From a checkpoint of a small transformer trained on Wikipedia: MLP 2560 GELU.
MLP neurons of a small language model. Each row is named by its layer, matrix (down: output weights) and neuron, and shows model dimensions 336-591. Each number is 500 + 40 x the weight over its row's rms, rounded and kept within 0 to 999. Numbers have three digits each.
After each neuron's rows, "fires before" lists the tokens most often just after its 100 highest values on Wikipedia text that the model never trained on.

L4.down1589:530552499519464482417518487537452519489506470463533561512500512480469467507482452520516490536511503458566476486510496509535478474585481540561492504422457503516581476433509495480526527537460500533510569515544466581461462452464541492461513527570472518512460512565466491485476516511476507436471479534529435490429496410544530490557562457537484587454469546453472548522499467392562508487475452444507460580446475504571527485552498495494549448418546527440436542454501457557516478535495465462497559490542493555436544495469530541506597471426555544488580488529483532453523523442489501500459502474524484553588438477549561457432505481510502496524566468489426549500450444499455547530506505567539482515543467465467481511483473475541440579539513529501472474455529568442574575529477493
fires before: "| ", ".", "(", "|", "(−", ": "

L4.down339:510545532517528524488483543460464437390514531523502456504513529461513510483559460489467556541514471491540492442572499480477481474432548483486547346556495443511509492385502431536530485482474567557497494459545467507477548476439525461502403480510513473491510474492545509502575509449448510548526516499488504565546479499468493441455449511491482429462521459499581575459498504505517474507485458484411543471460391426516451535518597442421483502538513502418472538506481497466476506565463610523512548483465494564588491533486521549515476474479466527523485521441456557534559467553485518486514508549510497526506486507537533411455540524451447490513507536496513447465513469490474534544512551434529520457468531536489498513476504479484465526505602490519407472541543490505468509488502475
fires before: "| ", "season", "82 ", "Europe "

L4.down798:447541497507554485488515456471505406479490548512438533467577495534543572519526526554511485509457556500441439585507458550497452491500484563502511599483453497503506458495497529475527534455522487541461424546456552433472544433493497527529502526495414507473516498520461402500475420529498524486564523466459513560491473495500529510495446558506427503516574477556479502447511452487519508552503514513524468486457460476491528448564462428478558471503399526506467479512537449486558489504593536541508550438474584550451454590547507520474504494514474563542484528599531502480509470578540467558597448571499472611459526578575499492460458498502491486542459493508471496551549491486510469536453484496462475450486447501579579477445513484499504478510524476525471433472512518482527498465486485
fires before: ", ", ". ", "century "

L4.down1315:482528508424473492540536491532526472456501483567563422435527546536514441496466451438447557502520525473557513523485469495430574440533461514529488513441514436527469552458490549493460520415559543534498516595482468502495501522520519487569457518549547517614539521578519459470507474501489457540542478511426559539573497512491562469529541393496502527502443510538465444504555380513518480496504498553538524508524544449503483482488512482561496496448503396550515517548459508478511468542553474528557450507501569539505487505487477524511502577467518501443478521526436577490575494494547494505465487418480542474447547570474434555471529517485541474503446446467485460534512530497460446466519542513456536515500522477534605494459470519515478567553469472504501475553543492486465518415460591
fires before: "| ", "0 ", "— ", "1 "

L4.down2155:535535517505454513450484509472580478528519523517577393457443524514461540463494458460441471512529516480478444458524508468488518519490557562492537468514493505463465461467449532501520408559463475500505469482442489423579580495470493487470496545460494410471474385454499540537465477495536569499477452541439444454510520526493462563486534494471507512514522526539519525525509449513524500522515509492499563520396519501497504463506484430509425452465471564487528464504511497520509492498500444482471511537460467476505487513462477467487514534584564421495565549537474499507517441564557436546467508510488541510420437455442519475548501494497504448495533494458571449536420482497511494548525494472489530609472592450506408510526543534515551518458551529514477519470452473485526533502409537
fires before: "| ", "- ", "==", "The ", "== "

L4.down1145:545494450486470484575464486472453493496446526484458495513528499392472480480478495559529466507463495482524558458486493458509526504460482527492480429520524496511499482559558442465502547508468606508496529513473485511460564490490480460491515539497518486400479443505468504583528543416497466499471445464512473533490495479566483563528544474482524472455499489454512541492522545491470490519553506520562503450489429500522449496450492526542497517534444515517454529528519423548547461493502455485573407540567530472529487527495524499479466475456504517507485497500404518543465499502509499555502516478457522510470448466454540555481475548490507564450485435509575526520474510536519449483559494401565512561515465513505550525484509463498495526484535507524471479558440491547540619491554499
fires before: "==", "The ", "In ", "== ", "- "

L4.down1783:440461511496454527519464528485480575470513539482468511472509513479519509496527493540425495365505577483559555529501468512561480477499480544503526492553520493556537523543512552494495479561460489418621551485593516506511565476491468544553539449484452441431525452460576540474479529434526577491531450432564579470525478510448467436572471564512447452485545505534507456476556505498467540496419476510465507455531506482480510518551450540518478524487543498527463435513452455502487529521558506476489488548458503458547457527572472539434480594530435470439488524478502609586524507520486496532431531544429540497536543507480508517528505484437456557415524495477450492488520506482517457491446498478494467478449473453506518507481478539499442492577428437546450486548584511511484514463421560
fires before: "0 ", "1 ", "2 ", "3 ", "up", "up "

L4.down1351:475440525553523486455410474475475514459510518502524533525439586531413461440433488515455469499529505432572573463496449484490515456497508465477501506437456504632508488524498518567391486519604463567520430512600520549533488530500463481457541432524405535484494558577459487487531572475491556527457480536492486548464473533471502538514516515521451524531503502502440466431463473481432555560593443461511484450476566546548435493456508501441470497482510470534458467517588532490509540523518544470511540566488485466475516545505513532550541443448530494451473485565491449429492480461581529470499512528477483511463577485490465542533451518506550549418497521503517573496504514524531488483482502520503491528454457502498527576518520478478507458517553494479562412435447433529506506435491465
fires before: "\n", "ain"

L4.down1511:527494491415576484397503602472519447462524545485497550521463468540573497496488457434483543502496468487462487498550545523498494474485502546514476551550442574578562564514430506513489481456554406510447463509392516544531512506492484508486562452425595521442536414490544485500543528484555508471467424571533579530590572447556447485482466511524531459499514527552541435543466527466460470445493449491504477543496502463517540537465529495459421542451530564478486547512456560526503547535521490514498482469510439491615452452536475422483487501484518526590516502416400436437548544541476444414570538575499463414537547499438497514513453540438463515470492487551501485549494445551485517520483454535516474517481421551526542489531480475543471469480526496486486539476526451511487597433480483
fires before: "| ", "- ", "==", "The ", "== ", "In "

L4.down2546:424505611500452538478479504447482492420490507484535473490439465529543551416524476502515450495543556508528463435574488498498442547464426537419473468496516467450533444464452488547471435489462569510487507494509474519516521510503525551531514444447451441569510497512478486534570446437523549545478547511511578500566518479548530551472527502520464447467480570528520425424439489503466508469541447458483494500547487515529438435435527451557527463507450521487538470500527518526464512544465500541412512497480427478508506503491452507570542450527570516458513533494459461435440515483511505513473527500492465527550458538449491524492536452500467486533551539475480476500498551509518534518495511523531570518481509528536577500482511529499446461481495523510577523498519504486454496482455489
fires before: "\n\n", "the ", ". "

L4.down1536:547510451591425486525474468479562535409473516501451517556530458525509513524496490554498444563517541555556518463506442417461515535551496588498491521525497493419530482551530478486488512519458448548526527519477511470448562444535457491511508480547454432508492440498460524485527474561553523485467559454481518480533481489519434472501581561560496522510566576510448506490459573521536503547585480524511500487434504425540515439512505525451514430480490514569523447469478504546474489577476449451510477467532502469463520499578474522466438471509456512465462494524525570419519497567433510526455563504519497497490492515467485475450490490532478432504510495460437564585418522444498516472498446447548522432533541479516492503457554556530455475473485517437547531522478492486503526505547501
fires before: "| ", "× ", "January ", "June ", "October "

L4.down2149:487427473486482519564496487524478529530501504505486524498528535503509473474497499455535455542437612492540509473544513408530455573499567491530497485491515480526531421578544454525573517531552517541512537493464500509573483536558516458553528474458500374406515487492545389574511429465481560435486467556533525477471492547379541543468539488508470533453504502471468465568539582455431403438554442496422487537442448508514532525533510545520527475495556474495538474518500453542474561475547484477518556525503490535609496567458521499544461485536468477496468557537511468459530460477477520490544495518456486503533519500498528544524492447492533511489418518501518518459568447554438462502470527498470550534529475573516538474575488513522503496460485420499466486491505537512490512458470408
fires before: "| ", "== ", "=="

L4.down942:484563529442527485502464542490503531513506540490513475471554507436509492512465491552480470534511424513381534523493487458468506480503493522467506515407503498537535503488425479554546477546500498499516552583476498521543569445551568419509467555425505556477528521471502501526513490409505587520583475410577561558480524503496475533509442499559493488510526550448545567391470491523502522531522514528430517508460485500510420521471530519470431482588462505528571571495487483506563470465485519460481481458448475527473456510492537459453404552477507512519482557496533505484489543505515469515547491542489583513450489492490486452561488506514487542470462467555432419482420445520541537469499561569456421547548525509517525506514557479453533470496499502506502489449571442475586523535433481
fires before: "| ", "= ", "|"

L4.down1264:474505558529571511426520450478537537514525468438414474520562455492479523482446560551499526541526503544490538553433475480460524457522556551449442464548528490398541517526574605481490549482522502509442546503452563500523529527521504536555542511552531603422543519514471510512498507455496514536430504470489464531500474504513512485498532508461485582535548457547488515505546490445506540465495469513460483384481568482485403560470529509434448441548469522479477490489552482509374516442481506445457494521503462485481386541544535472549510463519519506474550535514485460458520584503434486534468455459514517470543474498490452480440493471491506457494564478584415479600460472484435529539429498518516481486482491525478502530519540497471527470521517458527576513568528455493472450520519475
fires before: "\n", "\n\n"

L4.down240:476445457491460468413533521483453454545448470610517503545437471497506414530525552495549413496512553416479538541413537506566465433510477535466566493456516487479519507543566527429534534525404433491553453490546439496548596516424459451501543491515469519567528497531507490542479539468530487443448580474456447502460539471490527531484485481503450512543478475445517433476541459406449496513535497519505520510461492504496473483502550562498519470459590482476562492544467518440465522554448413527582442459539505520488505520491537461465555488469483452496559500461498478478434574556427564494492424515467471524575457453545535563516534584540490560468504434503544472449463501530499534477490484513507516527496468509548440507502394543459515484446483527495544530551503497531464538510481493
fires before: "| ", "- ", "In ", "==", "== "

L4.down1236:520526542518495515477497508509487500469492561521452481506445452434517442487467483496443515483488481480553472550482469512524489451517512486461459480474528527505506541543488522489549529440461572527529593508534460473511514520498606456521502514454588600551457479449489553479477499447429535539469473509483468531505511549516563545588555556521499438538503623531482542422489447488517491450436548518556509535542469485465489486494496451476546478450498466430498511462524518467445444475502509468537475509496485424554486535579501525525517455503492530462463527469545467469464552391475417534511509553446516622529490525468460435485486476475477548538435502475461467559422550545460500515485514484510479455506432474459544500485535497497547509541424503546586534502458506571502521480538492
fires before: "| ", "- ", "=="

L4.down1915:446577549520483456542470396523507505474593568534526497473555542526508484426478493517426495483506483501511583450514391551531539562534464446481586416493543559463476473472482478461456522583523499543466542563537513458587494520528493496548496546517507490508502473566487502472482524487516568477488497477566478487484466544524476417515495502485471477458467441447440432465498518436511446486549512478539488485482466516505476502537470500518490506480562520501551465533496558548457520423499510513483492536581520517418558489525507561541421405460497499532437521509482504542504481493496516558460495534478470563482559472398451471438420544479543502504528527492446522534482531449535463545529490487554449483568553547509591460486543519474498437507523542441517558490497430475551536483434429
fires before: "| ", "\n", "|", "October ", "June "

L4.down1742:560547481475517499435524465512484562489486497489500498419543521512474441469542469505544541506473478500505469552492559492489522583575598465506504580507517457471464470492525470427473447493488517569539534506386472530496498550442410536492533550471457450530576489494464546492458513578506445562504503461532539473535504534476521506500453495519526535403536533485530434495513509473504475532476585525501481501542513447481431508595549460491431468473428461509502486491367507431515423420465455452521504482486515494455512531488419469502496490472530497527483520451528463551477460445454526585481493451510479619454492463490525521454462533465515502545457535556502482585484477510470523452519583535558473454499515450566463483496506493417487499529384487455503500542554488464438451494472551
fires before: "s "

L4.down664:485549458437527539571478459435495475504484521532551569515504534531496475473577510512453477498521501531523534488519445522469503509495513407465503446557588478570526564469445445506532507483513559518456426428458477541535518413564486490495486511537508492506535540493470467445491567431487573465506464489520523491481464482504477521458450538564509440519521538535482435514541510536507501481492503524401500472513499523505438566492524539493545520471542527491531464499533527533487451540493532527505505483516546620516456513471476543491469485451487498489498525458530486469441467493502448515451568482441560483515546490474476499604476492476529490566486511469438517500529475520527577517481442473529518534490435441518494473509523550380498517448533472579509478541580568534490580532533488
fires before: "| ", "- ", "The ", "==", "In "

L4.down2270:477497501457486481493544526560525553465398482515518468494454508522497460510550497513457558565472506508535473498515465483487457512459514565546471519510495546475466548556494478536452474526490563394513513516475505475501526553549494550507652457526509517520488457495451497523493532526546531499515477458505434395477531581467525464562426484524483529436544469484493494483511551483474505535542551463511499460520503505482503527464504508494494491495488502536516546532514547419479531485446514479522531530489483463501577452501458534467517466540479445493541473491538453475580510545474491485420490509516466477612474381504501439567480475496462518470397513494578460472500504506529502535485498518531496593447549516555480501534507464487513482522388444447564518520516543514469552456463391
fires before: ", ", ". ", ".", "-"

L4.down1325:489514508466486494462540479445520482519493471509372493469500493445439476599521505480522509482469503506489570547501449494449532526502533570496527540568446533547575463445534531438491460534519536487477562435455437518546500405445544429568522575534488503521489476527523587500520507459525538563525484491553500564503489465523547540528475507433522483486516471592522550514530457490502504496527565522571469531538519483528522468448497514485584547429526572525532471474474512464581564490464468553482499530518503449491571516503543494571489459529502527461579497492506478544486447555429483511518601506464531573589513514424444534571433527553458508509543511558471455478559537504510524474552494492460604497420538428555520497473495519446456504447517510492457468505533498491574494465533416
fires before: "\n\n"

L4.down2143:487514462515582454507511530525528457440519502451519498497509526439449528560419549520489524444487476551475457450583515552477508521523479483500456497472477481441491550411478531554480519578450481444526491413552504487527551538494441469524447516455530511385475462417487541485495529497483506497426520497549529602425490549494478495457451464611495448469477537491480474512479452501493447442639490496478467582492510476484474474528503566489563555502545471551586503478537469516432556446517516453507513451485478497507483512463540519474485521492554489538493536521497535493434500500492565485598502508482515518503506403543573440491510493549514511461474500528544398496484527503486574506550444473496513545558508457541512538483507517457542440492497432502527542491515495444558439386542565
fires before: "| ", "- ", "It ", "The ", "In "

L4.down776:511452493495486498501494476476483481483557454516475407585436556499455489505587503427434482537476488551430460570482522419493545445525591522471474536501587424512529481465555534511518484542493487490523492503583585511496515505503524495474567490470418420379509469458495552501502539438516543521535516552504449517454539484494510460449508477481497553486481499429510440516518542552525455582456505472567443493458410451486561531479480510511522499514524470492442554508556580515562535495537488463508511466496470524541476532564467506566509520485458480467506513557512475506446437419477513470520547494456455536533444464423389526507464516542480474429513544529449573528475468512448473487488534572531612497454511523507568475550467530483496447456524433448513519538526500491542550460466478
fires before: "| ", "- ", "The ", "== ", "=="

L4.down964:531494514519501526417487530519521499558435507492415533501520378515480436469478499491494496507537470538420501548465493495496490552522539491405513544534464488516446540512491476473576410467497475435579511560445498561469500502541499469489442410528525504496510540502523466538514543443525564540496419559476449453490546438475485439429433465466457526496503509555472528506455547462527466505503512522479566564468536482478489524439426561508459498483576481584494565548587418483515526482484534538516420478532528539429525514529508443503512511501502532488510517559462467554479479503505504483542521555546490493510516479524472483502511532569547449499512488550517509459476510542560495608515496477464519508497530469469493498475638500453498547515520474509472502450501491498571484459478469
fires before: "| ", "1 "

L4.down64:538471526558469459442475436521512462440480461473418530464563443399498540487514454482406537508496474494467478493494550502454482553520551518459435435490570549550494557557466565487466531538474513495507533598465450473464503562452543539497504407485504478518425497492462531518489491491517482482499478427477534495585525448586441446496530513485509477455505513550455474498516474392506444455487493485526525534440580500491490461549451510592483506499541539482457507531449535443478540487540500483449527454467490515441516497479510583517494566466501492517514518490515529518547544453481447525502497547473533473462510566528548526516484500468571493533513550499463466519508494546492519561473438486442514518467507447567529472527521555459540469536464532483498481517474496466555510554640497
fires before: "| ", "- ", "The ", "==", "== ", "In "

L4.down1980:499521520498521487412472450488517478516546558489507533500475518461546491554388495429495437532491483558517520442544523479544558498511496493483467546483444535487484506560527516531523449563567520557568481465508424564513544494493540541532513515459490442512528509517525542521541511498558455516496517534529547517471549523496584469544476541542453544459486493454563517586525494462493453480507457472577536486434486525482458497530504454441473482471470500446490499542468534513516450471494503575470452518485349510492577461552512595405547485491462482515495416504475484531516530422528457562509524545538510537483455522467494457567512458456515486429511444521478541548506494540491535522468474488463462466432509478528468419463504503441507451598474585590572438553479486521497477528502451
fires before: "| ", "- ", "==", "The ", "== ", "In "

L4.down2168:498457512484480524464469466516531529437499486439508503532506501530486424487509472505498459444551504530501538483489457431502482463534486434398444415512487435440523461476462604546477523562467415503446467482439444509443475488504484516521517444447378487456432535507496510510476500466556466510534504525460492558476522539504503543503509481430448552507500446544535499437562545445440452515475457537457457474438445407515422493489471494400498453515524530522508511452449515472491501495471529501568509530504507468449497464552483531500521507504539561513545551438587537506441545469456532437549457516489583486495481483499567453454443479499514495498545488454531525546491507445533517540493490447556480481510489589596562505459502525502471524490416490497513470585539459522534480509430551
fires before: ": "

L4.down36:485436459440462484476502466512447518572551496538575524540506612548403508511431534495507450564473488433503410467508592505497512548544527491521592487562453532533448543520476435529526525529604508519466513491401599452550479440489487525513492494428478475443434514504555415508591533529460472465590512511449552421569474482491567535494575519475488464443444544505449496503580504439468522468483494489449535501456512501442594548518499542465534516539524471537596477513519479498439494555544545460523459507501460484480464501451440414465522462523513495541489507524525494475553507508437399432443500485568555534479475498505505544523451546496596482510455492508507421537532492469495485462497496518562537610511477416579503572492481535475529595536517486522452526463460461500405474509407483
fires before: ", ", ". ", "\n\n", "'", "\n", "\" "

L4.down1864:506555550481530513443422487516493485483542544530513590475534470476481512438480518596548505535550492491490515500497529521434412553468500465479543501492505479467492466489434526493422556545485440540449410478515471493534512523563499504501443455463505480515553586482514533548459484527454461553501521509491542537532454496487541471532490557415461527477476533503479472444473453484448459479526485537534568542452479476496517478532582431526502519480495489524448496540410531480490527522492430490479461474472480482562547466500453518481454485516534522619496531540504512397489463511459500504479530488527465484507593484543529430515544548491556501515433382474537556450545424475511546511481454464464579551511509517492514467470571535549482513430494519470491519424490409511513449466500457
fires before: "the ", "which ", "them ", "age "

L4.down2180:425495539497558489522500474532507461535503496512408525506535428505560547465477499488492489479499520502455525459587523528501438433500515603481486458521515528484491540501501533535544514403472461434418498543480461502528501499530498542487459528464500477503529621478545535452484518424469551517459493467512551477511504434488473451548530508509495506556492492598517477501540479463531537440552428556441502532526480486529435505563528556544511487468518513513527490483503452376529481505522507446504496488488438414574494500518509551465511485500452503478472553497524527468534471542438504506472532505496596505559511509462519466507533572489537501509458483501537602466466570516523478472483502433544462462466514484476534401501472523507501536528530555484519530527534535435513593505492433
fires before: "| ", "==", "- ", "The ", "== ", "In "

L4.down1020:436550547513576503446412527519544406465467498485516460473534470479565511534503517537486466495586523482530481535520421530479494528526471535538446498530432534542547491490533469517522546492449502454457455556578490505557456506529476532546517502480426538445446476504472477449504509505459513504522451536481511536479541558493556495523588531538531408457545488521504495428494479509475490491482515482506510492525478453490492498539550439435598461469534471506488622497607558477491540516411571487419566567506439494474506507462521495498607464584429555493532602477442501568518474494471474546532511538604556546565603412429569489444527469556474507565496476461528430522477387557457546479448523486547467505477451533509516501591531478484512469555560538522481503466453506485495475467480426
fires before: "| ", "season", "- ", "season ", "wal"

L4.down1059:500484491469496506513509525516412495476441505477574470540475517496566466496571511415436519535491513515496478444566479437520450515441557481560433575510540490515543530535477519535496495515470519460513509586473435531531454476492457450452480492511467527497549526447450508467456537466398480534516505545556585468471478566515451426462484497492467525528470578452539439465512482476542472456447519517487470502532514520598491462441509520373524485503488525527425476450512534522466432480467459478487516453574513514431486479516472531546532516514504501530480473452518441444426510535513445485506541503565512563511506540528517444523495527582465480479433541503464443539537488476597495452513481476537522453477417438470581499534461559431455537497506435542443486439487458497492500464453482
fires before: ", ", "|", "of ", "| "

L4.down561:427482571460484508492516498513553471412457556486512473494520495485478485439448474477509537556524542492489603459455416440528555499505471540518511506491516483474511523576437572516443458512483503552459583483440467492565480497478540533518533543402513520486510581534529543433479392484463482477536464537477484493484530424498465496559483431491553503431525508452483526513490501554550521501471463492449510514401395432460533474534499490464508418479581530514495458515555457446478464494537535536479443544542497547456519497552473614471532502529548491463483522558512494549467499541479483459497471481484426512573510532449461496421578547503447472488486511514497424486521511500510439560479528472488559570488547476505514509455491503505556536585444512517469522485515436545574530475489516
fires before: ", ", ".", "–", ": ", "by", ". "

L4.down1460:507544517456591474514433502506483480490485482485500524485464476419508512523513433479412536539588540489534467466569517495474541531531505537475509530519547439571399483538499515462484492506563510448513478499520501485488453489479538489493513525533448392442529460528500516582574519489543466386451533520500545518501478485535586483477557506447585550500536473490509458472545427455572448480494547487456466510605456434476421494465510461472513499551514431485478568497529507512440470501519534514483491463471508591466571557504466495443511499550512553553519525496481551563568538503478514574442486477473477499526429537517504498505541483573581535561484477436524497484483419530491489490496466539477514494547522508535531512434591500469512510426558476505507508567489493471444435494495444
fires before: "| ", "Title "

L4.down1407:514507447484482502522510479476463469470560449493528551558491486469486471525474530544476628533560499577510517500437494524463595530503572562540560491460409519473466517549448502430442509479510497506470471558500510510506488490495560518476432476597498522521527474475510578460484510511454489475521565503573496463515517505465574571516514465428541521470465403528480513465475534459465464527423568480524480520478443444450521492447511520488489446503531494502530489455489488447492521497442494468522485507516543515508550570485406558482471443445440487531458457519461562543485559538596529445487446524517465594482517394537480466478488437562440445521522515507529519526490510570544522488553513466579503524530563470477532465494488508412471503509471575474437517499512473479508496485499494
fires before: ": ", "in ", "(", "Photo "

L4.down784:531515478524560486502508460516484503497519449526493568543494397468522445419458543494501528453468470546479561485511474478506588530509492452469552461527514480476509448489462468505430538478541465540485464553500486540432463552526472528455471452512464530493550579472510565444484451565446504576479495467533557524479488450567438422456500554508535569460480512548534480494416497482482508526459439445495428419455459474488558488526503537449500478474533476488458492507516418371485578482525539502499477496485496552475542588479505509548518478467481488517483526526501564476581528443496448534539530465566483607555496460538488467525438528425476509432544524523491461564468449527504554507460505502548466459485454547493476492491561499551511475473518528493540467537495508523439445548437538
fires before: "| ", "The ", "- "

L4.down946:514472533585454530482540483435533477537522519508608521446515436543542501471542542535494565516431494521569487540470471477531516527496428533502499502535483450492468496470504534448563456517491502553530403448492505469482523545455563508456441487494530444509484480522489543547527537444456503550590477451481514491527516523505523451473463533513494488446414500545441510447505507472389500485486491484509525509534488526475506504500508481539544453527534513524438535405500496493467454487486476472459539490632471533550457510503556557546536550454566463492489529488501532473500503425441509465417497488487567484533460501457486531543452518527478518494440572548447422486522451538529460503499469526520482448444496562539489510443569455493501459474482514495470509478493494463429488483531516
fires before: "| ", "|", "tis"

L4.down2151:460485466505532474530509506500491584481534434559489520504476497476453441479491537515502532460507527392535517597507514521562488453469518508449442544560461472511449472477499459468539513549513517456498504509526493519429495401535494524508532502449506479543587476457431504526497466453447468458446502496517465498505484471511538599453467515470501389508473488558544511496574496545524637483429537491514494534496550453521536521515487496569473485527498573474470475510535544526569497589500492480536531423430467485505487545390586436497466458577468504510463447486451469517531498522517492564523442417482512423506540512452516484495508502548485520565524468486473501445567420545455427442498543460450528581520534543571404512522540466529515478523460469468535464595515525503470499520482579
fires before: "| ", "- ", "In ", "The ", "It "

L4.down1012:553501469484485476523447582502510470538513488532485475528404516437524485428504470505456536497535550498442431519493463540477485529468479511511514511580538519527499470534542506466531565495451532450507448510515533470564471476559520435534503553517398554563524574547546478421448484456556526429497616517558482457519447472537472536465532499480503441534470492478406513469508434470489461480587427487471506504594434434458505541468434536527526481491533443504538483533531549499507449451508445449437492456514464491507471513433475565447465484544584482466511520468532466494520474464450450548487434483483569536543576421487499506515481478502554505522554502522472506489501562500500563484449468474461539520461523492484542441494462485560565471435454514485510360487449475446475516431505548
fires before: "| ", "leg ", "|"

L4.down1921:470465489562449558463604489511585450525511493485488511471556537507531496451486456561469468539461488506467413476599456431580485501471428480507456476591566550416496479410543526529514492516492535503462460462535483423500546551525516551507576543583500555417485486469495508513517437520498420558478453541490446438496530491492464501537538520526556483504568516522532512562445484472479494498466520485553546450510487453514530531485545550482498491495490528482537570521517525485431531455485486506485499473428455472497561457529508509573427572542507540436472486517421463556517533514494467501445471468539397474542465499573502480470526541482511474490487518516493474424501465463473458513579547542542483433523523409495433467542461484444449525557481560493440513503451503478480496565474467
fires before: "s "